From a checkpoint of a small transformer trained on Wikipedia.
Size: 12 layers, 12.9M parameters.
MLP neurons of a small language model. Each row is named by its layer, matrix (gate and up: input weights) and neuron, and shows model dimensions 0-127. Each number is 128 + 24 x the weight over its row's rms, rounded and kept within 0 to 255. Numbers have three digits each. A neuron's up and down rows have the sign that makes its largest values positive.
After each neuron's rows, "fires on" lists the tokens most often at its 100 highest values on Wikipedia text that the model never trained on.

L9.gate521:086126097166126120165103159097186156144133080134092102120147136073175178130158167124176134123130129139122116127134163150145103090126096130087101149092131148108152094103128143117146125118097121097099121134154131138088105130167077104139164128104111064107112153098125122160126112127123106133158107148100159136145128112149108099110145088172151138132108105132121140114110114133105126147114
L9.up521:137167157115152134101083155096080125131165094109117123123113149145113127151112124178143146137127135130130120120128154146109098136066136183089136145057139097115128160117154099132138140126119151099102091128132118116101160085120121154146132143129151175151147155120142115105176095091143098119164123193131130125112124156164141153139164093104130123180127134161129130128115103148128107137127
fires on: "."

L6.gate850:124129106151109125130119126149113126125172120113114138166112134125133112116145160094119096124123093104121109161175148118140139140132131090111114123133132110120096141102164105099128135132138164150129116124176137142156132163135095092140149098131083132140091102109099121126097143129119116139131174098167108114123129126163112102128147126108136087145116113156106131110090146136095130156107
L6.up850:145119127100105154153169102116154161150133174129091095112114102094107130147133125119144143161138131139080126168141107140105137117158097092135138108114108120136094155139140124128131140105164136118121127174126112123141134176114092146152134104160154161108137118116139101116168137129114163157167129132096145081146138119164131175117114133136142140129117106094107095147154132094107150130113
fires on: " and", " on", ","

L6.gate230:166138151096087092130123134129117106157168111098119132102188136149161102109115134145116134111123178115181133151121141138116097164096113114134103128140113150075121151127082098118109114074102110116095145117146115136122153150167169155088131103175138127111103102148136125164146138114169079124085154119123125103149123118145152167163136121111178098137096136100164139180144123156147160124103
L6.up230:101159086109075151108159141114111103093079117144083151101081117111142150148125186156094121103134113156126058130119150141178136116116121127164128163179102132123138138112094153103132138103142119125142131126133126109124136157155134153110197166129130159162141169095143107119161120158088116142133086093100131139142124112157136131121155125077098118094104137095099082123116125133109146134118
fires on: " which", " who", " that", " as", ")", " where"

L3.gate922:113068103119174090100142117127095095146113141133160117133137090091107105130148127128126136102109138155165123140146116126148149166093173111087154124123140156114157115127085190074098142131117130097136126078105121113148160141132105132119131105116124138063145132130103156105148118109103087153122115161110150140167118134101140110121175154130169145119149153117111146131134158103141135160098
L3.up922:180159086135140132120135138099093136072108136163131141163139088171113118103124119150174136124112153102141171088112140096151111161107155156112128167144104135128090126116128163119144098108095110130104098140149124190084130113119154132147094117139106104133172165120130108116129140104095081126098136110109127137089167124189126120107122133092149102132132142119145097085137120155134143167149
fires on: " e", " trad", " sing", " reg", "op", "ort"

L9.gate659:108105131119154123129129133150145117161130148153094105145104100136120101142162160043186149090105168107119130095112128173123114118113115069124136112139107089132106136120177130154105097112137136105114139151111171115132120132106137108119101113134135121121124162135104121075121120159113135126173161138174129180108101138173120105142116149171138153124153101124089147117133156152104142162128
L9.up659:123156143117165151111100171128165140134170132135103115160134078132100132130121129108135138122129106133113164108122137147170139080146105104098139119188081123139100110096170120131144167125095128126158154136081134102127138103106098134070114143134086155153049157118129158114074150146114113128128140109143100135131144111149033125100134127106117127097120138135128093159130101117114144118138
fires on: "-", "ro", " ob", " Cap", "b", "K"

L3.gate184:165156162142140145180127115119077140156099143103179102118132115156116130127144171110093123119137140139143134158086117174140097113122152112107127138115117103164121140133130110145149134115102189130098111177119119115052158127115128085132124173085134120115145106113138117097141127124095135142102094119151177101143136101126156093124152114104120105118145093148100155137103134102090080112125
L3.up184:092112179118155103113125142117128139158113132095151132101105131138105144175145133184091143113163114143140110102164103149096144116170109143108137101115091131118128123112103091092120119089124191129073154174162115124156104151169121122166125089103131156105125105144155114167100101117104150128140133137137146118128138109122101119143131159131152162120113183143116128122095154098160083165135
fires on: "er", "ts", "y", "e", "and", "by"

L8.gate673:137138116163118085146142109135126131190115141147099111098166137153135086145122123126126090132106130145101093160155183121141165134123117105128178131136147115186118083129082098154127129150107143166111131118146090164154162127156108120142100095115131103165110127102130110141097106145165166145120144162118126116063121124157113141148147130099099109117160105166123154122140125094130143146150
L8.up673:159080102105122093132125155159179099114146121096178144106187170117151086164141118154148112140141106099088144121114152144104134167078143104138112157113133119107091098136128103147130110173123133107138101143131141099132143116127125132166156126129097116150105144139149153106096097114127072150093144091139127105132120115136154101109113113134113117100107095128128111130095134126119146107122
fires on: "al", " organ", " direct", "s", "il", "uthor"

L6.gate461:147132135111154136078135142123144123159139114136133146145161101149141144135149153132095140133132144101128075139210104103106135143112122149075125107118151070085131137101163107142137121089149161120105135111129094128117093145134113112124159143088159124132133097161129114176142142100124145149134138106167134107166178115106146083124139102112128133168130124126101172116152099103134126123156
L6.up461:160111145107142097146160125143139098122097105182165144118147113141137159149111114109130152152124152153121100125151180121119115129103115131129123095152126145154100136149149104114134142124098144144115132123125135112128145131101145177127193157188122132138156096129107139161121140146112134072111139129134148151174114155131130107123165085141139120132098133124112110112122139102136129124092
fires on: " as", " \""

L2.gate55:098136130123143124120085138129123139136112082148156132134094115133113119144138111126142159138172123112153114117147143153097119104120142111176166105167134079100083126146117117111115134136138145129115100122152089148149114135124141120133064130132100137134119133161097098144097132157143115080114150141133112134170108130184142124141129110141117079103115114171128171123128129143109177137143
L2.up55:123131148092137144113100111135129109122116151088147113172131082116176150134156098103161132090134086121123152138144121142134142109106086141128135122147148146111099141134123107140153099089121118113099093140112094146083127113112152153138094133134125129121143103125161095097116086171126138167114124140142120122159157143121146131152143133127111162140063119154104121109105104146174122085141
fires on: "ud", " stud", " Stud", "un", "out"

L3.gate755:104174145104118109128139102129137122161112150125133174126139125106099123136107102147151153162105167135139103152098136130120133126115085130138122134124115123174107126138124121123140163118130119094130127145099118190109139124160132137100082138126132184153099158099108080140138106102084156149072153124100140133106124150082138088151164121163115124068140142102101174110114128117167115112113
L3.up755:137159137095127146151109118133147132132122145090135146150148124109130108061156099134121136170097115138108137093123088129112106173093176135166131121122162104126096146132138126133117165137120107082097139133101127116084128132128090138121117120128099092132112153092128124159088141105144119110119163102088118176125108119123170124165132118137085095099151148172110168156121118135140151126077
fires on: "al", "or", "il", "er"

L8.gate913:131125101156191107120164104117159148159157185172115131116136107139082137135123110165159111119180126149095109139117173186130087149138106105106124115107134114141150100161103141143136131120135165078122164135162144115099080184121106161127123110108127139139132081122143121133144100110116112163159144121108142127141094126132124139172082178130122181119105112150116117103128108162155130133104
L8.up913:102143138110085122129118141131134150146123118132120092143121103167124119138150125133111105116137144110087123173117151176162078156109128153095108132103133142104125135147115126107151168092082197153124148126120124119129097143109092111146160126103127120165083126152134127147154138147157146127156119171095138148125114138160104130118187148117127099164167090119138186107101113131114136147147
fires on: ".", " |", " ", " b"

L8.gate280:122127112103123114204125149122127132134131130126134083145098145072136159099088185141141140115094085133106106122144136142108121086138127152114135124126159198076142103110146136100118107113132136138113126152148113153130119140121096095177129103152113113162154123125151163143153113130108119155114119111112145119167093140137076085160139178098124082106182098100158184113184135134131099142142
L8.up280:161121146100120134155164143097110123130143136148099093203126125137162130111158106104100178103099144138081107113114173128102092132151153152152133150137147120138111135092107109153165095135149138089135143166136079125134134103152129107149133074169143108107067127155134109122152130129126151184134129171104150128158128146130108119128139145145146125073150141112135118132150105071145107134167
fires on: "|", ",", ".", " and", " |", " "

L2.gate716:136155133121162163121134093158126133163167081139106179154126153132154140091158124119121095126195165135107109076098129113099166133111162126114120234111114159094146188093149106109167151111113094123146120132138137086135132170139123166119116125085138152134115149162084120134129103149133108135137140160174132139096123126148105090110157155118118164151131129107115146143124126138176180130137
L2.up716:132129141116150135131138137119154126169128132140148139114116090144126102133127198118122162125127134141149136126126145157145122148141155095132136137133120134116170120123154130153165145152095162141124117126127165154128160142112128139072122154133148171106134141129126159186123096128102093103181096151159107155127108108093119133119156143145126186122120139136162134101147137157084133104121
fires on: "-", "ut", " series", "pis", " story", " epis"

L9.gate951:138117129099147132132119108145118122110126135132128139120109110114103135131077106117116162163121123170142164093158106116114104107123152122119119119106104114134143151136089129173122127101094141150104113146109102164114107130124129177129138087117130145167157130122118141154097122141128124103153144097105115090140119126111106100109144145153138163117145086112155132130158074141098202069148
L9.up951:133139115133134068096128074140122092166125123182133116089127115156105108103112111139140148149138110168140130125175119162135126117146099154081136130106107099097135118116124113127103125150157138126153126128149125155097070154147163096123102100112135143176113178164117147139104118102115125130114141137083157121095175125096091160124116147150127116172131128141148156139089135131137109146144
fires on: " In", "In", " in", ",", " years", " of"

L2.gate147:121139087151170129150118137179161127167129104132126128113116109110138136120127132131129155141137100154102103098139110165178079146137121108172126113116107131089140156118092140148164125118093164077151124131091101190127157131142139116144123110119123094141115163124151097134153106144123129122153121145138103164113145128146148087129117129104124103127131117166156160131138152122097116155117
L2.up147:146143122108145163081154144140141141117123156086120155140135165113135062111111173116108136122147140160117127098134151149166095167099132126109102099100139122127141133158156114100177125140138147106101101134087096119100170156150052164138084160167131124130144132138150081128133114129088154112166096143105101137141072087131127128141114153131177124121147158138163094134137104106091147158117
fires on: " sup", "up", "ed", " follow", "Pro"

L6.gate190:146130157137102149132092105145140138126120101119126077184182147102138077098150143133146141141113126159141126098118152171110151120082130110134106145142138095121085122118153106107146122099128166141074115150100141133112142140096133108112105121082151128143172143081139135114164155135133139139139152128170110161109130118143152134136160168139136162121137110119115093144145095089104100116136
L6.up190:100196154121160129138120140104138103145137138122139123109127134143130164114138117141118145123132172102140126111124156160120154129089145161164130124176106105142154148119131130113088155119145110100130179172099141141141105141145118137096101084101127125126156134143182138150142120105141156153133092122095142162116117086102112093144117162107192157129126104101099109126101174102105103121146
fires on: "er", "b", "a", " to", "o"

L3.gate710:087147064117115151108128122137115105131116161108151190138157176141109128116127135201152111169130153138101132105196152152104144131113104104109123113110122137102142100110119107122148101164165098096190111115096131094129136106111128123153152126091123138177152111110137120161134117110176133102145114119186145132130103112109136112129087119120156080152164101109093146130139126136146143096152
L3.up710:129112083141116096096158164108140187119111129169123095148155122169108127129153092114108101139089142131140172162149134107085137130110120101085136092113107172135173115087084108169113120155132087105114121116106146107147110112125135140135113093157103133116130124108107102148136135117154161124153136128162137117115127147130114097128119156116112093130127164105160132133165116136096152134163
fires on: "\n", " |\n", "9", "8", "4"

L8.gate259:134138123104142139112094105157160096142153142151110124130134136143120120130177133128122198155148125142122138169126148113123144122085177115102136128163169150146167147159140100176111116105133123092115158126095141096124122111127135138143075086141165120128125116147117106120105124117114157114097151148106102163092098132142096084134123122149163140122171117111099165168103107121140131116137
L8.up259:115118108137157103139073128091115146124174113174135137082113144157131141117137129127152117141109134117135137133133119173137111114149104072137172126144155083127139159142150153173106130155182164124134126124116123119135066113100137145115112160124111111140133108160086112146095132159114126101145132122132145173115152095106093146101129082114098121151165097114128129097125137139124116119084
fires on: " in", "uf", " In", " made"

L2.gate60:153075117108138118120155132126153138149134099145102164113106119144130092114135178149145164156119139076107119125111088110171121132089112104150139104104136136164148136154114109164124135113133148108060132143108127154129120141115153144139146141110135123186116158146103131149123118112087156167117152114131089113107106116115090130172111100151156160116076107144156169155174117102162158115076
L2.up60:120129146160141156161122129163142154111136087104119138132108150131138156145105118157144142083117096111104118113116159082145117113135115114111084109142121110098111154125117126101094111167125134125116119145126110143132145124113116116107104132170109076118124058144141130176103120141089133157132129090147104109154120144103097087134105152121153114122162112105150133101152143149153122142110
fires on: "\n\n", "\n", "art", " as", ")\n\n", "uck"

L9.gate879:125123147119131158112125128116107103111142128090142112188141088125092104154120149122108165127109166116110118115082150152122103130090139112078073167143101148131120132157105138101134152117066165157115147162107148148137164117129128096151108130098177146098178153110122130137132088149121098148176125134120141135131095115107140126126149153145092110128167145165103133166129106117138099121107
L9.up879:131137107124127144099114136101121115165144107160152085105120083159123122111125093130146170151162145145081103089158091132150167088121131148124138180156118109141127114149184126119117176119091134119102118130152103095123126111131098123100134109127172166102121136157103112123076112130138101151137121153143138150074159109121082160106130168163102117114165091150123132115119119101146091192147
fires on: " B", "-", "er"

L2.gate770:127142142127116115089141121080105078117164139144121099150116090135174137109106157129123115166090162099156144082103153118088104107120102141159144105101134155104149117153158129089146187140116136124109171141136126109115147141086074115113125100099160177123121068157134132110141131125122110110074132123116115132144122117155113107121099131167116147143101127088115111112140110115143139117122
L2.up770:140178161105101141099125159089121111156152109117133146100154098166146144115124100121114108149090138106168093076109176115139110160095149130114127127069127147117167121149142093122149144139154138119106125162110088153112125133118084153126151117135167131143128124078134130156108150083111153138092143167148114085139110151104103120123131163172169125140112095157135142116133146097146165135148
fires on: "ical", "ick", "ase", "ack", "ke", "acy"